Weights of a small transformer language model: 66.1M parameters, learned positions.
MLP neurons of a small language model. Each row is named by its layer, matrix (up: input weights; down: output weights) and neuron, and shows model dimensions 352-447. Each number is 128 + 32 x the weight over its row's rms, rounded and kept within 0 to 255.
After each neuron's rows, "fires on" lists the tokens most often at its 100 highest values on Wikipedia text that the model never trained on.

L6.up1659 [120  89 118  33  48 135 172  87 107  90 147 159 130  91 108 147 150 149 191 158 166 110  94 134 160  92 163 143  97 142  94 150 142 255 124 128  48 128 169 139 109 145 164 103 152 131  79 130 138 182 135  93  98 137 147  77 135 105 116  88 119 120 141 114 132 124 119 158 135 126 154 142  89 119 172  69 113 118 108  91 113 130 140 129 126 133  96 175 157  89 135 110 140 117 164 170]
L6.down1659 [154 104 128 190 156  99 108 115  86 175  92  93 142  84 133 143  82 138  73 102 151 124 123 110 150  96  75 137 157 142 143 128  75  80 113 169 143  49 150 154 180  94 205 116 127 130 159 136 157 116  64 157 182 118 169 100  74 137 130 106 135 190 149 135 113 142 105  47 138 152 136 164 104 140  99  72 174  74 102 163 115 127 115 119  36 204 137 109  55 121 112  99 125 166 186  42]
fires on: " to", " by", " in", " of", ",", " be"

L6.up428 [122 138 131 132 166  89 111 111 109 151  89 129 145 147 127 164  65 178 144 172 167  55 109 104 165 157  80  93  89  61 154 112 155  80 133 136 129  88 129 164 114 197 113  94 207 132 151 131 125 131 182  87  57 102 141 113 172 106 123 146 104 103 130 130 164 131 243 186  83 178 122 124 137 111 119 143 129 165 115 104 138 187  79 102 168 178  86 146  98 106 153  72 140  75 152 106]
L6.down428 [ 84 116 172 139  83 150 111 172 137 173 124 118 137 116 170 120 180 196  89 139 107 101 156  79  90  76 113 110 135 152 102 123 123 159  95 102 144 211 120 133  87 122 135 216 135  87 180 133 230  94 163  97 140 130 148 147 155 135 153 121 119 137 147 124  97 105  40 112 129  95 161 136  65 135 133 164 107 111 125 210  65  97 119  96 123 127 174 153 149 125  92 120  86 112 119 149]
fires on: " un", " under", " in", "-", " re", " \""

L6.up1006 [114 118 145 145 147 216 125 185 180 128 146 142 151 141 136  93 118 126 147  80 110 111 109 130 140 136 110 157 116  89 142 158  95 117 118  70 177 109 110 170  91 137 148 155 131 168 132  85  70 105 147 131 147 145 107 154 171 215  79 109  97 196 189  87 103 123 182 104 123 135  55 150 101 172 119 151 149 124 190 174 118 130  83 106  73  98 124  65 151  70 180 173  92 160 131 140]
L6.down1006 [128 129 180 114 177  44 110 123 113 143 137 127 123 127 139 173 165 132 168 166 143  91 160 127  62 133 134 101 106 142 127 129 223 161 185  77 104 144  87 111  89 140 143 140 140  84 149 161 111  77 131 124 160 188 128 106 139 160 122 145  30 128 115 118 117 142 174 132 140  81 144  85 159 156 107 143 127 139 122 122  56 152 124 150 153 145 130 196 116 162 127 112 147 131 169 153]
fires on: ")", ".", "(", ":", " =", "-"

L6.up980 [129 108 157 111 117 117 101  82 198 200 162  91 203 127 194 125  83 111  77 179  89 178 169 128  95 150 105 175 111 154 136 134 128 136 107 129 139 108 112 155 140 145 132 125 104  66 111  83 133 138 180  88 142 129 155  96 140 173 132  97  92 170  99 140 119 124 103  85 135  94  89 121 152 156  92 156 107 120  69 139 105 147 190 177 125 113 174 107 159  95  42  49 145  95 156 110]
L6.down980 [136 160 122  71 109 115 139 115 146 107  71  92 137 155 170 104 121 157 116 129 154 100 144 128 116 204  90 144 104  94 198 163  91  60 121  96 138 128  88 114 136 142 115  92 120 158 150 128  90 122 149 142 135 122 149 173  75 131 144 116 104 107 135 182 171 119  81  73 156 120 143 100 123 123 128 143 125 149 189 117 127 184 161 141 129 113 149 127 125 194  81 120 145  99 196 154]
fires on: " in", " of", " on", " |", " for", " a"

L6.up1982 [ 98  74 113 156 102 172 171 121 146 135 151 127 125 144 116 147 114  96 174 156 108 146 132 216 116 156 153 160 113 159  89 147 145 153 107  91 196 120 123  98  53  87  69 160  99 155 137 107  78  92 157 128 130 163 196  86 126 105 112 120 156 144  99 155 208  96 132 138 103 171  89 109  83 152 110 135 128 147 150  97 148 154 131 117 128 115 197 180 172 135  92 168 174 121 134 108]
L6.down1982 [135 126 135 138 160 187 156 102 155 128 130 131 135 123  82 115 104 184 133  87 152 112  91 162 172 155 157 121 105  98 100 154 151 140 124 121  92 158 118  90  52 123 128 177 141 177 143 156  99  97 103 146 119 133 154 124 123 121 150 115 180 121 113 133 169 113  98 162  71 113  93 124 129 142 149 147 140 136 108 150 179 143 106 127  97 144 140 141 147 110 112 121 117  89 180 128]
fires on: " |", " of", ",", " defeated", " as", "|"

L6.up206 [128 164 114 133 131 121 125 165 136 124 124 117  57 145  91  93 169 104 106 105 126  67 114 186 110 113 139  66  72 142 129  66 168 102 112  93 164 166 129 142 111 105  99 113 117 148  96 116 146 118 152 129  51 169 121 133  66 154 115  79 148 192 127 189 147 116 167 145 143 137 106 116 146 114 129  80 152  75 129  70  96 165 129 111 138 124 146 168  93 148 147 191  90 123 175 121]
L6.down206 [ 94 143 147 122 135 123 128  88 177 134 101 151 135 112 130  54 114 173 148 131 134 155 135  98 153 175 129 128 116 115 109 190  98  96 128 146 123 145 130 132 127 144 122 126 119 163  83 140 144 120   0  65 165 179 167  82 135 100 181 149 125 158 115 117 113 137 125  73 133 138 131 129 122  96 166 140 124 139 127 140 106  53 226 170  81 105 103 157 118  96 131  97 147 116 187 148]
fires on: " of", " the", ",", " his", "s", ")"

L6.up2364 [114 174 164 140 125  41 141 153 153 115 120 101 126 110 154  80 109 101 151 142 112 141 127 167  95  35 146 154 110 112 178  44 162 108 113 151 124  71 182 197 153 151 149 128 124 170 112 113  76  94 130 147  73 152 171 114 179 152  90 113 102 133 157  76 141 123 139 136 179 140  78 128 151 171 135 132 128 122  72  69 117 152 142 139 106 125 161  85 110 105 107 104 114 163 126 110]
L6.down2364 [ 95 177 141 122 154  89 143 115 110  81 119 135  49 134 137 115 105 151 117 183 114 184  74 106 130  51 151 159  73 120 168 203 191  73 130 158 147 153 166 144 131 134 106  93 119  95  85  93  77 135 213 104 152 103 195  97 143 129 184 147 143 154 185 138 101 125 156 155 130 119 109 120 173 129 161 110 151 113  87 117  70  73  97 194 154 136 141 130  72 120  87 140 160 130 100 123]
fires on: " and", ",", " •", "-"

L6.up2216 [165 111 167 132 118 176 164  83 169 167  74 157  94 201  46 155  69  63 174 132 158 138 157 126 105 124 176  92 126 107 159 106 145 125  83 134  84 174 139 146  93 149 107 108 183  99 100 120 152 138 125 121 107 104 156  99 118 162  63 104 140 146  92 121 159  84 120 121 111 106  68 160 178 103 119 138  73  95 108  67  76 138 134 138 102  76 122 111 151 128 113 106 134 155 111 135]
L6.down2216 [138 181  89  37 144 115 125 108 124  50 151 199 122 164 111 129 142  91 141 204 129 118 150 125  82 118 121 141 135 116  52 117  94 115 122 119 169 154  92 135 106 130 143 111 157 101  88 110  75 125  76  99  42 127  14 127 130 137 150 170 127 176 131 142  75 110 163 165  72 105 169  96 142 107  72 178 130 181 122  92 180 100 135  64 130 144 172  67  95 130 168 108 112 113 112 100]
fires on: " be", "hi", " are", " to", "a", " the"

L6.up408 [132 103  98 142 137 137 133  54  79 165  98  72 154 112  99  98 162 132 171 124 147 137 120 173 221 111 142 168 129 126  88 144 140 181 128 131 101 106 113 151 114 204  96 155  88  90 141 114  81 120 174  86 136 147 166  67 113 159 125 100 121 152 167 177 180 125 109 172 148 113  65 210 110 130 163 136  64 119 141 159  81 132 167 141 134  92 168 155 108 118 135 121 133 162 145  44]
L6.down408 [127 109  92  53  97  74 136 200 121 184 133 167 138 118 138  56 151 171 143 148 116 122  84  99 117 145 133  73 163 142 155  88 109  31 146  75 182 153 167 146 122 218 134 107 134  87 102 128 108 125 127 178 122 146 130 126 143  80 135 206 112 110 101 154 152 143 127 132  90  70 130 123 110 171 134 107 109 183 117 143 164 184 124 127 105  89 102 142 127 115 102  94  54 127 217 110]
fires on: ",", " a", " \"", " |"

L6.up2105 [164  91 124 157  93 154 156 143 100 114 157 203  51 125  94 140 157 162 140 132 133  33 165 148 194 132 145 118  98 127 176 128 163 185  63 146 144  84 138 223 105 151 124 122 132 132 111  77 155 135 143 112 148 173 118 113 107 149 146 139 130 140 114 161 131 121 128 142 151 178 113 100 117 114 152  76 154 167 149 145  55 181 145 122 133 118 126 162 146 129 167 175 151 132 127 159]
L6.down2105 [118 141 138 115 134 105  87 143 135 159 181  87  87 122 119 139  82 132  54 180 116 202 116 177 172 163 134 147 110  88 108 144 155 157  92  70 123  82 118 148  79 158 164 137  97 163  61 116  97 115  59 116 151 152  70  83 131 159 121 104 162 131 139 116  97  77  51 176 107 171 105  91 122  91  84  88 114 126 178  81 119 116  92 143 121 185 117 215 133 120 145 138 127 132 120 120]
fires on: ",", "s"

L6.up1515 [143 130 142 117  95 148 171  94 140 115 120 120 121 139 135  72 119 171 136 141 110 176 163 141 120 126 117 163 127 150 147  84 119 143  87 113 131  95 117 149 173 106 138 136 144  88  39 122 122 173 142  90 145 249 114 143 178 138 126 154 134 133 102 106 142 169 153 161 134 159 124 120 108 123 170 121 153 179 133 164 148 150 128 116 113  78 120  89 101 120 163  94 117  97 178 139]
L6.down1515 [108 184 144 126 120 142  66 137 168 121  84 173 107 105 161 158 139 107  74 144  96  56 133 112 136  93 126 165  95  91 117 160 101 115 123 136 118 145 173  84 108 105 137 141 149 112  74 145 153  68 170  88 165 131 156  91 115  90 181 115 159 119  72 124  78  79 110 137 141 106 112 146  98 129 141  99 115 130 155  88  83 106 182 136 120 108 159 153  94 147 151  96 118 152 215 125]
fires on: ",", ";", " but", " and"

L6.up374 [145  89 104  92  75 132  93 129  82 106 136 127 125 159 167 141 158 123 128 136 148  71 111 144 142  56 106 138 107 138 128 132 133 105 154  80 180 120 216 147 138 132 142  95 137 116 129  59  90 115 168 158  99 180 167  92 135 168  82 115  61 141  93 137 160 132 122 161 116 142 124  90 192 123 145 159 140 138 121 147 116 118 140 160  69 133 110  89 145  78 171  94 103  93 134 168]
L6.down374 [126 123  89 104 146 114 107 104 113 161 109 168 116  84 152  74 109 180 205 127 118 150 134 131  99 127 124 134 122 113  74 213 124 113 120  82 109  85 204 106  58 178 136 164 109 111 109 127  42 130 145 132 133 182 131 167 107  49 140 155 106 147 134 103  91 120 107 119 119 167  98 104 141 136 137 165 159 113 159 122 152 106 163 175 104 131 137 143 111 179 138  68 110 104 235  84]
fires on: " |", " 1", " 4", " 2", " October"

L6.up2754 [121  32 113 146 101 208 129 152 118 138 136 122 127 133 153 144 136 136 180 123 206 108 181 127 172 101 143 110 167 129 121 155 153  92 148  95 135 132 143 122 117 168 140 111 132 141 127 116 155 167 159 103 121 133  88 108 147 123 104 136 107 172 129 126 172 161 148 134 181 112  89 113 123 128  94 116 127 189 170 155 112 157 181 125  97  94 142 169 128 117 130 148 163 136 140 101]
L6.down2754 [ 81  92 103 162  87 176 139  91 182 116 123 114 181  85  98  84 121 180 167 152  78 125  86 104 100 144 108  90 131 158 132 155 156 144 104  62  94 182  71 196 159 144  82 139 170 125 161 158 101 161 177  76 150 176 135 103 137 136  88 123  83 141  95 143 135 132 141 109  74 144 119 154 144 127 129 131 136  97 167 172 120 101 144 129 131 127  93 156 153 132 119 141  98  59 121 120]
fires on: "°", " in", " at", " mi", "′", "19"

L6.up375 [188  99 130 117 129 117 116 109 128  78 104  93 132 168  67 126  92  85 103 128  98 146 140 151 143  95 155 109  85  82 147  42 166  96 112  96 126 138 146 185  77 137  71 124 130 157 120 173  80 105 181 116 146 125 117 120 164 120  98 167 142 159 198 128 119  79 162 115 122 191 118  84 112  98 139 149  90 150 159 140 182 114 131 125 106 139 117 114 132  82 107 105 116 129 142  69]
L6.down375 [112 159 149 185 170 158 152  93 116 175 142  82 150 154 130  47 113 182 117 148 111 133 116 104 138 137 124 125 139  46 145 181 165  93 112  96 102  70 142 122  99 153 120 137 110 121 139 144  75 152 145  87 160  97 133 120 132 131 167 138 155  46 121 151 146  78 148 102 150 141 150 107  47 146 131 113 118 206 123 147 120 163 128 126 179 110 108  74 121 141 116  79 151  63 214 135]
fires on: " (", "-", " \""

L6.up2490 [144 172  89  97 115 137  49  73 173  95  97 137 192 149 131  80 158 199 110  93  75 158 148 160  91 179 146 125 134  78 127  96 143 136  76 118 144 117 156 111 134 160 135 154 150 157  94 130 113 115 156 175 148 132 154 133 112 108 100 131 151 113 171 120  69 170 140  83 147 101 128  89 103  50 139 125 168 124  73 143 100 132 166 163 143 139 213 126 179 149 149  62 136 130 101  81]
L6.down2490 [207 143 155 147  60  61 123  89 164 211  88 130  88 126 109 148 118 122 135  95 163 117 119 112 129 107 179 133 137  89 159 135 123 144 122 208 143 165 112 154 172 162 149 138 153 132 129 122  88 110 183 144 136 114 160 157 109 127 110 146 154 131 151 101  58 122 173  86 115  79  90 115  83  98 141 171  77  60 135 118  94  50  82 109  95 140  97 131 179 125 116  86 101 126  72  90]
fires on: "–", "-", " |", "1", " 2"

L6.up2360 [132 123 107 182 114 160 192  72 110 111  86 202  75 133 123 127 133 112 111 114 136 137 138 176 143  67 133  96  73 136 146 186 177 138 102 134 126 108 100 177 196 100 149 125  95 181 113 136 189 122 152 115 106 115 164 136 154  76  89 101 114 169 157 126  76 133 166  95 150 101 126  97 135 130 123 159 128 145 171  84  65 140 157 114 104  89  94 126 118 112 115 129 200 155 171 140]
L6.down2360 [113 159 134 113 108 140 149  91 137  80 114 155 118  77 120 169 145 101 107 136 125  89 109 128  68 148 138 128 104 130 111 145 131 144 130 124 112 154 126 171 145 113 124 140 146 141 160 159 157 115 122 134 160 160 171 142 158 115  82 165  92 152 134 193  75 112 122  94  63 121 203 130 153 104 114 138 110  98 182  99 141  86 178 114 178 130 101 101 125  86 101 156 170 128 213 145]
fires on: " at", " from", " a", "/", " in", " to"

L6.up2293 [153 146  78 149 114  71 179  83  82 154 157 102 130 152 123 167 103 130 138 141 194 125 128 174 122 144 116  64 128 115 129 123 106 114  81 154  91 122  92 235 116 125 111 152 148 146  65 152 152 122 130 166 102 135 186 175 115 143 158 115 178 163 132 115 118 166 136 146  97 157 126 151  98 120 133 107 117 149  80 131  96 113 130 143 148 103 149  82 126 126 129 111 198 107 141  97]
L6.down2293 [118 162  99  87 114 141 114 143  94 156 137 149 172 227 154 198 136 111  98 211 159 117 114 156 106  93 144 130 122 128 180 122 126  99 150  94 122 140  77 174 185  78  85 128 134 112  61 153 162 133  73 125 116 141  90 161  81 162 115 120 139 148  73 126  84 158 112 143 108 112 188 132  92 114 123 144  85  99 120 124 105  79 122 117 137 146  77 138  80 145 107 110 170 121 100  77]
fires on: " f", " F", " Fr", " Dr", "f"

L6.up513 [127 136 196 134 100 106 116 117 161  90  95 192  89 123  94  99 133  61 159  55 105  99 166  79 129 150 152 111  27 126 163  88 115 135 177 164  85 118 117 103 134 139 112  84 172 136 136 111 105 143 134 101 142 153 138  91  63 153 144 132 143 134 150 151 121  60 166 117 124 149  64 172 141 165 162 120 103 107 162  93 137 134 151 145 116  91 117 101 126 141 159 117 110 127 148 145]
L6.down513 [120 119 173 129 133  65 101 124 106 138 114 151 107 131 148 166 105  83 139 111 134 195 113 215 146 141 166 122  80 172 105 155 144 145 165 129 116  64 241 158  63 130 215  97 158 129 160 194 144  97 144 154 151 120 115 140  94 122 163  77 122 110 106 110 113 113 114 148  75  99 127 128 101 125 124  70 128 153 169  75  61 176 119 165 141 116 144 163 147 160 161 132 104  51 108 109]
fires on: ".", ")", "S", "ron", "N"

L6.up2350 [207 155 111 134 111 132 131 111 103 145 139 148 118  92  68 158 156 117 168  91 128 167  97 114  82 142 152 128 111 111 127  99 146 152 137 137 152 160 177 165 176 106 160 152  93 103 119  91  91 184 141  98  55 118 141 169 144 137 162 158 150 132 103 175 131 155 189 167 154 139 147 109 181 112 135  80 115 148  61 124 107 115 148  73  88  96 137  84 124 120 155 121 200 147 150 144]
L6.down2350 [141 138 128 128 123  71 164 128  48 113 149 163 126 133 137 141 116 103  99 110 186 131 172 201 139 146  91 124  83 112 100 126 133 138 149 154 131 107 130 152 160  82 103 110 112 100 127 114 112 152 134 140 114 158 115 126 117 149 121  75 137 124 102 145  43  79 144 167 188 116 129  89 197 101 138 133  85 117  97 132 158 148 182 120 117 154 147 124 106 175 115 220  78 111 119 123]
fires on: " f", "f", "ly", " F", " he"

L6.up504 [182  84 132 147 112 176 148  72 149 177  99 178  82 102 178 154 189 149 124 102 128 105 171 146 159  78 173 156 123 116 114 163 164 128 121 115 144 136 150 107  78 180 122 119  96 124 121  60  63 191 162 148 197 170  88 188  79 131  99  96  95 199 169 112 178 107 190 141 172  77  79 127 103 175 105  91  79 110 139 160 105  91 100 126 141  89 121  95 129 137 160 114 154 131 167 126]
L6.down504 [152 179 147  91 100 142 176 134 120 173 144 162 135 127 159 112 137 173  81 129 161  95  99  75  72  96 126 137  75 135  90 153 169 175 163 132 127 137 108  91 154 108  88 151 138 117 161 100  96  85 120  63 135 154 127 167 124  91 123  73 197 140 167  62 131  72 118 100 108 132 137 117  94  96 107 121 147 172 117 148  99 137 154 130 155 165 103 127 127 132 114  81  53 155 255 103]
fires on: " in", ",", ":"

L6.up2147 [109 150 108 153 132 165  49 158  96  91 113 100 163 141 115 102 163 137  99 116 165 135 141 163 137 106 186 137 153 122 129 155 120 107  84 150 117 145 126 142 175 231 130  95 127 142 101 143 147 213 185 106 122 162 117 135  97  99 102 101 101  98 151 110 170 141 175 114 158 117 158 101 141 121 150 114 132 224 172  89 129 163 116  92 122 139 140  93 142 151 163 135 147 157 157 166]
L6.down2147 [160 116 147 118 152 173 160 121 116 149 142 140 122 110 168 140 126 122 129 138  98 158 101 109  95  57  85 136 166 100 162 123 109 118  90 115 110 158 105 166 109 140  63 142 150 161 201 141 102  62 161 172 128 153 224 155  88 155 133 121 132 107  67 167 121 110  38 136  74 145  62 195 161 140 110 135  89  82 159 179 141  99 192 101 125  92 180 148 137 166 119 188 148 100 119 127]
fires on: "\n", ",", " in", "\n\n", "Early"

L6.up2521 [188  89 127 120 127 138 168 147 188 188 100 203 131 155 114 150  60 114  99  94 158 132 164 172 146  56 151 150  88 194 137 123 128 173 152 130  76 127 147 143  81 110  99  70 101 166 141 174 175 146 144 116 141 157 138 133 132 148 102  99 196 162 120  96 146 118 125 161 151 119  97 102 146 173 124 113 159 123 153 202 122  85 108  49 139  50 122  82 172  94 188 159 127  83 193 133]
L6.down2521 [220 156 150 157 113 103 126 102 217 115  97 130 157  88 170 123 133 183 112 109  98 137 171 112 156 117 141 149  88 123  90 139 130 100 156  77  86  96 172  99 119 121  96 136 125 149 132 158  58 162 112 112  88 159 186 137 162 123 123 139 139  78 166 122 126 119 142 121 123 157 166 196 118 164 159 147 144  90 152 117 117 132 109 106  96 152  69 142 120 130 146 162  85  99 129  68]
fires on: " in", "di", "ha", "mo"

L6.up2140 [132 173 101 129 128 127 166 121 177 220 106 117 183 166  46 157  91 154 138 135 140 147 189 155  97  70 107 108 149  96 146 132 125 180 128 102 144  92 155 145  91 167 157  88 183 156 132 153  93 125 173 119  78 170 169 107 158 140  97 169  51 119 139 204 139 138 161 124 117 125 111 107  58 155  47 150 126 190 132  78 169 106  79  76 110  98 128 121 188  56  85 118 113 121 181  89]
L6.down2140 [137 129 104 179 120 120 183  50 147 122 103 185 149  76 142 128 117  99  65 151 127 161  97 156 132 145 135 102 118 157  51 108 149 106 168 135  98  93 151 143  82 112 128 110 135 161 156 138 164 166 159 175 147 124 128 164  74 147 149 153 103 182  71 131  87 138 145 105 182 132 173 167  91  93 118 123  55 108 174 108 125 146 164  69  87 115 105  99 129  90 118  39  72 100 168 123]
fires on: " \"", " At", " Up", "-", " Take"

L6.up1388 [ 51 132  93 102 115 123 173 126 142 177 138 136 149 143  92  86 127 140  49 107 209 109 164 108 120  91 132 178 112  90 126 124 145 106 192 151 116 151 110 162 114 138 172 173 103 136 129 133 113 139 178 112 152 109 103 117 173 135  74  62 160 166 121 130 173  82 159 122 108 143  57 144  31 113 108 174 125 112 150 180 162 108 190 115  85 100 105 142 128 113 106 168 129 108 190 145]
L6.down1388 [112 141 215 119 127 152  95  56 115 145 135 173 114 135  96 108 119 176 140  60 108 112 147 136 164 112 107 146 187 138 133  99 122 236 107 166 150 102  81 110 121 110 149 158 100 112 164 176 115  99 145 192 168 123 152 156 124  87 111 146 169 149 142  82 135 139 123  96 145  97 201 141 110  97 152 139 155 113 136 136 133 118 100 144 133 184 138 178 125 101 140 153 108 118 255  70]
fires on: ".", ":", " the", " States", " by"

L6.up257 [168 123  85 122 116 143 133 110 112 158 145 134 161  94  28 141 124 194 155  56 154 140 173 111 125 165 110 171 109  98 102 115 158 132 116  95  98 141 179 136 109  93 166 114 144 140  93 113 119 123 178 116 119  96 134 207  94 107  76 107 128 142  65 104 131 123 120 141 147 115 149  77  81 163 204 101 135 103  81 146 135 137 159 105 166 122 134 133 127  85 119 151 145 111 130 151]
L6.down257 [114 104  97 165 120 144 198 106 167 142 143 134  60 156 184 161 178  68 145 124 119 195  80 178 148 112  57 166  84 126 172 117 131 153  70 130  86 121 113 134 131 103  97 139 176 124 122  95  97  97 137 132  96 160 147 105 100  68 121  82 121 148  93 125 110 209 102 175 134 124 120 151 135 168 103 148  88 130 149 136  82  99 181  98 127 145 168 166 143 140 145 110  93 168 121 153]
fires on: "\n\n", "\n", "s", " to"

L6.up327 [168 130  97  59 133 124 155  35  55 137  90 120 113 177  48  66  83 169 161 170 175 109 152 139 127 136 185 171 153 102 177 154 129 147  80  88  81 109 117 117 195 173 132 150 120 150 115 155  80 156 180 177  82 110 122  77 113 146 102  84 164 122  79 109 121 148 169 103 136 161  97 141 123 126  75 140 108 162 154 134  70 181 137 123 139  71 106 131  91 136 135 122 189 112 164 165]
L6.down327 [163 154 117  58 178 100 104  75 105 165 159 143  94 100 133 102  94 115 111 114 102  73 147 109 123 168  88 142 149 143 148 140 133 117  84 158 149 139 136 165 137 172 141 159 172 119 103 135 160 139  41  97 115  95 131 131 176 202  67 121 110 141  82 167  80 163 134 125  81 123 153 127  96 116 147 136 107  88 136 232 136 115  94 144  81 136 158 134  85 121  56 144 196 152 131 124]
fires on: " to", " been", " was", " be", " when", " st"

L6.up2143 [146  60 100 173 109 126 151  85 202 213 105 130  93 142  82 133 132 170  92  74 152 134 114 177 171 136  99 209 121 100 117 126 168 155  72 121 152 140 152 129 151 110  81  87 129 152 101 108  93 155 138 133 202  80 150 143 158  86 108 134 116 132  59 121 172 177 173  86 164 112  91 135 132 164 165 140 125 162 124 133  97 169 140 112 141 142 114  91 104 115 104 143 179  84 141 148]
L6.down2143 [146  87  96  82 117 181  69 101 164 172 140 113 143  63 176 150  93 100 159 145 143 171 117  62 127 130 108 150 132  87 127 140 102 143 117 154 131 127  68 133 110 139 120 137 152 138 164  93 165 139 196 142 107 104 120 173  79 186  81  77 164 146 114 126  70 161 142 144 115 115 144 151 157 125 113 186  82 204 122 186  69 150 158 159  99 193 106 149 166 190 117 108 159 136 138 168]
fires on: ".", " is", "\n", "-", " was", "\n\n"

L6.up188 [134 139 119 146 137 157 170  59 141 110  44 104 111 154 113 130 126 111 103 171 137 111 114 158 123 102 176 132  58 177 159 128 130 136 136 119 202 179 165 153 159 184  95 160 138 131 120  61 134 123 188  68 168 116 102 131 215 122 164 151  95 141 106 125 227 148 183 108 144 124  81 115  47 173 177 107 135 122 161 126 116 146 182 139  83 156 182 107 147 150 112  88 116 150 191  60]
L6.down188 [102 175 116 107 125 208  93  92 100 134 128 145 140 154 141 120 172 123 126 167 107 117  99 124 126 119  99 171 133  95 138 156 114 113 106 116 111 128 113 116 150 122  87  94 128 195  80 152 157  87   1 189 135 165 140 105 116 128 130 124 192 141 113 145 116  95  98  67 120 103 131  99 167  89 165 149 104  99 142 177 173 156 127 195 150 115 151 141 162 216 113 101 136 125 255  97]
fires on: " of", ",", " the", " by"

L6.up1200 [108 105 148  79 110 197  85 157 121 120 175 133 175 100 109 115 119 150 224  88 119 131 111 165 131 121 111 151 153 115 182 133 134 155  99 129 128 118 117 156 151 105 167 125 171 178  74 164 115 110 126  86  71 123 198 132  98 139 106 157  82  95 188 167 119  83 108 171 112 169 160  99 158 126 122 137 163 208 110 134  85 136 138 152 138 156 166 120 165  51 176 112 139 199 121  98]
L6.down1200 [181 181 109 183 119 108 166  96 123 151 119 100 121 113 163 113 108 147 130 170 142 102 106 143 163 103 170 128 152  98 143 129 112 134 161 141 144 119  83  88 117  71 130 117 121 116 119 139  45 152 142 172 152 148 128 120 133  98 184 135 142  94 108 167 125 139 103 141  95 103  99 136 108 141  90 152 125 162  70 126 107 141 111 155 132  86 131 145  92 141 142 104 121 158 142 131]
fires on: " |", "din", "%", "1", " Din", " —"

L6.up1506 [ 85 143 181 153 151 140 189 113 155 160  52 123 151 140 115  91 110 224 161 147 102 118  95 160 152 175  88 184 133 148 149 117 150 140  65  99 108 125  77 166 172 116 128 115 169 160 129 111 149 139 119 142 130 143 134 129 122 121 125  68 110 152 136 153 144 135 157  81 121 127 131 121 122 123 160  76 148 175 127  94 137 205 200 174 140  69 125 117  94 104 107 142 120 108 136 157]
L6.down1506 [ 77 154 126 117 104 141 157 156 142 127 150 147 111 104 101 129  96 139 146 138 186 115 130 106  83 123 118 134 177 139 138 172 109 109 144 156 127 104 153 214 123  93 109 167 114 163 153 154  96  74   0 183 105 147 101 138 104 147  76 113 161 141 114 155 142 151  88 197 111 163 130 116 105 136 131 143 154 166 150  90 135 127 194 137 121  87 143  89 140 137 100 144 142  93 245 134]
fires on: ".", "\n\n", "\n", " on"

L6.up1218 [ 67 147  92  90 121  64 155  76 110 138  79 108 128 145  96 105 172 164 143 161  81 141 137 101 126 109 137 145 129 166  99  88 158 168 144 100 149 160 117  72  90 141 129 129  96 144 195  39 144 141 111 214 170  72 163 146 111 160 173 131 161  91 160 130  96 113 122  88 136 172 158 163 160 148 165 166 116 130 150  69 126 109  90 108 119 100 143 160 100 175 110 112 138 142 171 106]
L6.down1218 [116 100  70 160  84 120 104  77 187 101 200  79  75 101 136 117  89 141 164 172 130 139  58 169 127 139 135 134 215  84 144  89  55 112 220 121 110 188 136 106 164 169 123  87 159 117 111 131  61 120  81 155 131  92  92  94 146 127 116 110 130 130  46 104 126 185  79  86  79 129  86  94 123 101  56 127 161 151 122 107 100 178 115 122  53 128 108 148 131  93 159 117 106  87 132 127]
fires on: " and", " the", " to", ".", " Holy", " March"

L6.up2142 [179 128 122  84  89  85  94 160 132 126 127  93 144  90 121 136 129 195 193 124  89 100 141 127 122 132 108 125 146 123  84 157 185  92  92 105 179 155 111 169 109 157 131  95 102 155 170  88 115 130 147 128 150 109 159 107 109 175 168 126 206 150 110 103 146  88 207 103  83 200  93 140 171  99 180  83 137 130  99 138 139  81 155 113 116 100 103  96 149 132 114 132 168 132 146 167]
L6.down2142 [133 130 101  91 128 115 129 116  90 170 147  88 124 111 134 121 106 139  98 131  92 164 128  39 133 138 167 201  99 103 123 165 105 102 103 161 107 125 144  99 155 179 149 146 183 145  78 158 120 153  84 117 153  81 137 124 128 102 112 133 149 187 142 119 156 163 134 124 121 130 108 136 107 101 128 143  90  95 107  95 187 113 140 215 104 197 172 133 112 177 152  33 122 118 109  83]
fires on: "al", "tic", "n", "l", "ic", " economic"